config = dict(
    n_layer=25,
    d_model=320,
    n_head=10,
    n_kv_head=10,
    head_dim=32,
    d_mlp=1600,
    vocab_size=7800,
    activation='tanh_gelu',
    norm='layernorm',
    norm_place='pre',
    norm_eps=1e-06,
    positions='learned',
    qk_norm=False,
    attn_scale=0.177,
    bias='all',
    tie_embeddings=True,
    parallel_block=False,
    init='uniform',
    init_std_qkv=0.0182,
    init_std_o=0.00258,
    init_std_up=0.0182,
    init_std_down=0.00115,
    optimizer='muon_variant',
    lr=0.00625,
    beta1=0.95,
    weight_decay=0.013,
    lr_head=0.00785,
    grad_clip=0.5,
    warmup_steps=200,
    schedule='wsd',
    decay_fraction=0.578,
    decay_shape='cos',
    final_lr_fraction=0.05,
    batch_tokens=32768,
    seq_len=384,
    doc_mask=True,
    train_tokens=404800000,
    steps=12354,
    dataset='wikipedia_en',
)
MLP neurons of a small language model. Each row is named by its layer, matrix (up: input weights; down: output weights) and neuron, and shows model dimensions 80-207. Each number is 128 + 32 x the weight over its row's rms, rounded and kept within 0 to 255. Numbers have three digits each.
Before each neuron's rows, "fires after" lists the tokens most often just before its 100 highest values on Wikipedia text that the model never trained on; "fires before" lists the tokens most often just after its 100 highest values on Wikipedia text that the model never trained on.

fires after: " |", ";"
fires before: " |", ".", ";", ","
L2.up104:136065140173161115137112167186171121120149138118107148160141107085117120146179160132141114202145144135194216149148090100113083126099171129100148119147088120070081141116098153090169116125120119079230164109139111171132145117092133108161136128135126118136176141205136109065146116174151135161142121138129094121094121118089094139128151145125180090123112103103122170173111190118139104182167
L2.down104:116153107131102073181132109125114136084144111137081103154140120130146143161126092139026135127066132122107170113117172142062117173127125079133126172189177102110116154162107149124077106156122064161159109170154157133177136176108127156150059115107078113114123169094163140160081192103147122106110144099114121100116135098141116137130117112147131181171123141148115106122176100166133151167099

fires after: " 0", " 1", " |", " 2", " 4"
fires before: " 0", " 1", " |", " 4", " 2"
L2.up1400:140127150162129141120110137082104158047144128126170116067122191036132139145109140099172104124149140159141139088105139145097168143132127158133153122142174168126112177111177134132079154075109108147076149132111129162152165086095127183081137133162137081118146137163150139106099123144066144139168151141136119116104192140059113165193152129114122086135167089151138121122166137151163067159154
L2.down1400:125124113159151062118162095120164074135147091141142082102134124114147114180136111150159143123145110112134155106091133117084204122112146095103097099118088119095168164136126202126082154061129131136096128159139171166160108150134118122149106122144119097104130135137164068115066107200125141096085162125130109124122083114196160143201189140149111100135112094094149143145099107096186137147146

fires after: " |", "|", "-"
fires before: " |", ":", " the", " by", "er"
L4.up284:130171125161150128125157166140124114136153104069110107175071154109150149101162176184122106070038123079075155139176095127099109141135071146157131086138195114093121065153167134125171185143121077081167225082142178099193108160085093130112142122149113117100131039187140122103149129084075111153134171118135165122097137121119117124179109053111078127181112148183116180109164140163081102135104
L4.down284:131140108161130097137107124158120114111124074158124139141146096183113165114133146074095074113150103074135152123089133150123141160116175139102119118112053127140128183206184109116147108119178141217115087125160111141130183093121139088158178127129115204161171104163137146117078163136099153120040129095087105125129166160108111142150217176157102124151157118150098040142150144122120067112120

fires after: " |", " the", " and", "ild"
fires before: " |", " of", " for"
L9.up609:092113099131143115153131168127147074129104132059184167158159148094102115129176133128066096099206150134146153113128162159076107077148125073137176122101141197109093131172102137161121093062144107114144147171172109155124045105095102124134094075082117127149167141153174144109141134104146071073085143082122148145156108123207186136115087113095163160144124092130116087154130122141109169167149
L9.down609:117083148110192140126107144128140098132072106142136136133103155153148149165116135089192117107104109147094122106127159093103164103144140072106197182109128116100185089131115138150145094179085154127118122088151158132092080145123161115124098186141091109132096123076188137167149110112175211169142074153127131117115129120076102147094200158131165125149143052092133142095136108050126097089125

fires after: "\n", " =", ".", ")"
fires before: "\n", "American", "R", "=="
L2.up1256:126119086128170139112169111164162173096102145156124127144111125145117164152096158167168132099201087096112205145141183146158151135163145160061129131055143169108127100136129133112099107087079130162190115167110174166088130109063118128089125134100150091107117109119110131040164116104075091079052183099111115060112142090179107108122174199074122100139114137118148096112155147144185146108161
L2.down1256:167131072074198111058172086171172146154105140119129128158119128089123190102105152162147144112153105108125164164147192140128158159174131152091118087035135144164165108152111106134123154099090152129142100194082106127094143120094134147138148146128166130143100176106104129134113045106061107114055187083100155070144170094179153135135116121115132129146099145158133064117156188176201122119150

fires after: " 1", " 0", " the", " 2", " |"
fires before: " 0", " 1", "1", "0", " 4", " |"
L4.up1533:118164056109081167125117161071180159100130105108160078180150192107098089194113120142121101132151049181094183101114142086154127092117090165083168125082114134145149180149170133156121161154098097127063146122186138194114147149112112159144122093146136145123142085119160167109201126100129064185147138164138139159089128128099146144157122093150142060044101118112108129152101156135164120156195
L4.down1533:129176119120144080113155156136140109161172141106161111117119097086101111171121075098162190134169155122105115059096095105094174128175160170126057131135151173158132057164059094130116164142132097185140198177106085089136127138148173138072101092131047192094081107110074092091178143135038160167092125125108125136100146142158140089176113146093143170161194103091127172143146223057119148104220

fires after: " |"
fires before: " |"
L4.up1000:117092096140123116106183128108133138126158085137093130119198110216103124140152115125127098125164107090103138079143170151123130134105079153141081096101099171231128133140090091151110116111091115137128126091124159194138062129158145085131095137071111149138090123180131120038189144140146134114110142121177069074178122182120130096124126136149116128071094121089085136172152128076112111140076
L4.down1000:145160129077133099153146138145137079123132146137139105122096137094119165149126139132231086091117115142099115135129108168106036130110142109122166123090139132093149111121139125143091093141156158109122108107161099137125147105123115131077122174096115087154132178094127129140088153066206099155135058123087201134127146091160127154162182103139176120136096156148098067140144195183130101132110

fires after: "\n", " GF", "-", " Apps", " Succeeded", " Preceded"
fires before: ":", " GA", "===", " Goals", " UTC"
L9.up1460:150147074115132147131122127108101130097189076081179160145076158152195144101195119122081102141097105127167154136139148158168151170145114167110102094093127128120127183106156179138154128092107106096187150090152107073131117153122145104166102146130114157055125068128145099085101090131089096063099133122087138155153131149130188128155142114116130082079093093085137179125144096176167161180141
L9.down1460:109168148062147107171141132120114136155166095120107166095131109157104173073159108120073125131187092199104070067134183126165117176128105169186217103153108171134106166116128106173109143071128183123152084132095132135162110143140167070109118124170106173138121108131140093136106133151143116119105195137135127171096122143120114090085103122148123089162144140073113136141116084095131162132211

fires after: " |", "\n", "|", "==="
fires before: " |", "\n", " District", "end"
L4.up915:129128116192129216153088098113141033136137101079127040107102118115148100136104141127130148062158160133119125123083145114131089137141092113138107106089084154084106101099140125123134158161131155045142164176124075144136089144234117159126114142211088106126129142141089153187131106105088147122107101115140089114142110128159114181168175123070134120190146171133133173122141144123167111133153
L4.down915:129198076112195142150132144133134024069125143112140138148138094122131097191171141174094120131149123126137153138155104124072092120029142064069127087060088186118118082114115161192159159136139112082120109141139115146187166181098118117127141038180150155099130135171194129091101149101095123111119125122058163119159110099182156128124149083116133151103103129122118096130157119123169109086112

fires after: " |", ";"
fires before: " |", " 0", ";", "th"
L15.up265:135146152126110157176136146079141147121096140139121158130126154146064108127178072123166140095138151170080132209098128104138132126117087123105161146067096123155160165152152147168079126041103128154152126094144110150112142130076169109162158121147136123084139158133117155163112109115167106116125102175181172120131136147147125161174108192108069143145158095141102089159148120140061141105025
L15.down265:113125105103181046100120135115116087183127145168148124132169163148147132164204061123130151145105155119116134119130104097140121118168153136154146143166129128186093162105132133117164141150095174104143092084085110114120164114115152127144134119135146149111155152154151135127103194105127101154188116118100151127082108129132104125175071108147116093124113113129066095102127101124115111140105

fires after: " —;", ";", "):"
fires before: " —;", ","
L2.up1178:071077112133176171094131087149115097140128097075135182094163156089124127161147173174182111170138164139102089110116098117191136118144154135173162138127112159135131133159125072135099109186125126152106128127097124114166125132123098091087139144167132072162070100066119132111163113173122129125133131153127137141121090146179132121108123103110129117126136152226070117155128174209234129182127
L2.down1178:139165143118157096140093178115155104138160152112116132146116126094108125129163150118122178111164042101143112137115090071123142130136093102145187092100088108039138135143121117122149134104056138145081140123113128140110186117094101117129144101164144165173128160130109101083121092141184148148135142139128104118113101105121223147126158116154103154109153177099152157129198170105169165156062

fires after: ".", " as"
fires before: ".", " as", "%"
L15.up1165:110147131157131165148097154128082163181112160098150115151149088105098123157109099148128138154158136153118182077109112137124114133080080111122108101178131157087136151159066155102081114091138130105159092118116142038129150139125108180143122045141111115156112124102091077107199094100100054108161133120112163137126124107109084156151198054169052130174134112131168135138131143086130185105104
L15.down1165:086146215181117118095182185126160088168120095137182101148151069156106096111096089082138121101146134126126149122125117130150179162146096188093138126142120133126143152106142137148111146116141096154112072108102126121171133140144110094048117115168063134150095106154178148096157091139144117125133130096127100031181141153123073082108165096112112124169141135125110158149159128091164220098140

fires after: " |", ";", ",", "|"
fires before: " |", ")", ".", ";", " of"
L15.up1203:110172135180062127092128104154173089081126147151133163102129166113145122122196125140169087148128185095194142137101108147100090101123122104155137088084137118126151090122096154086110114135072102115123184143091136171096163096176160135085119153185170111080106120188127160136130143126151150087110140135122168094112148158124099057130096114150144113085121132133189111102116115142063194062087
L15.down1203:110124132125075139154100091088067183142149099183065145115098161107154136130094167141079111147147126100166105174170173185147117087106129127110105153149162141166094164172129164120113130123149183167122076143121175079117089118083147134151161121072081115115085150127110056088140099147095063205181176108098158103130145147094128072147137121145105095137128090157133167120116117154177143104160

fires after: " |", "ild"
fires before: " |"
L15.up577:137124149170074130173124175098122155178094118099112153078093101060136144122226132115138113149097180104127164204115091080170122110141094086169096064049122148089100099163119149062107098130108111060137187108104109162088113143152104110149109131166078080139131127146107080146165080149109099141068165149075119113111155116171173120183133144199083126098159097148183113101158106134094110092070
L15.down577:113105136144128172128064163145131105119128088108193190109092196146117112151159145107134123119103195156144088138105139121069069099133119108188105146046136100091044121115132095109152161140165134133162125095082137122076083081116102138096075128121103131125089125167152112104117107175151106114074153119091126122146178144090189121167184174164110146152116114138187128142116105074176145101128

fires after: " |", " 1"
fires before: " |"
L4.up1513:127123128089173112141108114150105161139103130134134136166112096076126156119138107183136085074137168100135166114079112116207216123094136126129119124100136061092123104109064070108161152137070108062121164151156174158095097152051127117129123120096093230142119148141094100193170148160090192169152105123113087096098121095143126164120175155151065074107107140097088145159103150130120179137141
L4.down1513:060057203127156208101045107137125186155108199088130084093120112057167141097082049140155197135133196160180097105130114108118163095084085085148115139146146083141119167133165149135097074141087140110063135151142176104115094095146167145142136131152089126147147117155144072103174161173149133109193161140123147107130140114058151123094167118106110119151153129149107197117069111110090142106160

fires after: ".", "S", " ", " L", " M"
fires before: ".", " ", " GF", "S", " L", " Route"
L4.up1490:154102132164127170163092147104178172132091136057174120148156057058162089115101103112146123074100171135117162187139109134113135104111146130081071081142134149153168104180125117117111098188176150102155079098118120106135145190156134130070087065097163101178169110104100085132172091165066131173141157146127169197148154143117123113142109065190164129131129130083138193083100132150091130152153
L4.down1490:096078122181089130161095099204153133185125142159140135134133125131107139133093103189206161091104075182140109098182123127151168119110114133142174135083121141184128094156115125128123174116100182080138037134125094086103082151102168140176069113117127100141113124105136141115118114148116134159156141029110129200159096186107172158131184175174129081169097146113129149106152139154108169135158

fires after: " |", " GF", " Apps", "ake", "le", "ie"
fires before: " |", " GA", "ot", " Goals", "\n", "or"
L9.up437:177165139099168144166080129160116160112156133125156113172067150112169166094126124126147163126083166151100114092124108107156109163164089125132114138146083147106094166082120144137128100123126067120160190115172065180133084102130186122170116123119133088107116148139163090174164101137131114100159158096142106149075138154039154155152080075176079129141108098124196116112116121135155163147075
L9.down437:128125137134127048101199101085080133129143110114100104128148166171076168147156152162103036102101037135154072142095084181091162148174102103168130078177121139173072102119104114134218178128176078125114132110125098082133110132129141158133112087127083148163144164085088141110115133133133117079124153143146078136122103136123149134125155088112156164129144139110128103140137147103129153134191

fires after: " |", " a"
fires before: " |"
L15.up1386:095111145127167142107091107127098155127091082138124156197133093077141159124158125124110179138091164105076175119106134140085117054098124163097143100057069110167127120157115121205115123097133159151158131146112111114139145122129104170181140067132109150131150115133082110121109177101134154155127112097094113135085188115132165118223177092125139104150159176082093093130079127105045145130115
L15.down1386:081141123161112119162147097144113095091171106179161115089195097088149118093172162096142193150105098155166124087118136140155135158146144179090093103191073168154155121174173142157042144167094099135140137078148148121186154105140141107157194087104109135160096124117096083100184101158100144160156177094163101134112102109183115138101090143133094122127167162137077105153156110105142061090151

fires after: "|", "-", " A", " R", " Bl"
fires before: " |", "h", ":", "–"
L15.up801:151129138152128101094124164107159126113081020111101204137133137099119143171131118143092087117124153137122080138090163109120135157149164112171182147151098177181143105128116185068139154101082131099125139136153178118187137143141128085104099167162150148134139106189166099078078112119127162104154095098115080129163113216168118160158149163124144132128095135197160167134099143118171090155123
L15.down801:157111135086145127059080155118151154131071142118218139143096072133118104170162155068117125082173124102076106123175165126163119176129134139163145152132087148095127071104146096139141153111140179139130127177119114113141131077116150115091123135136085094073119092125089126165170111162149130141183157089133120075101183215143117108131139197127126163088130060155141124113143126094127124126094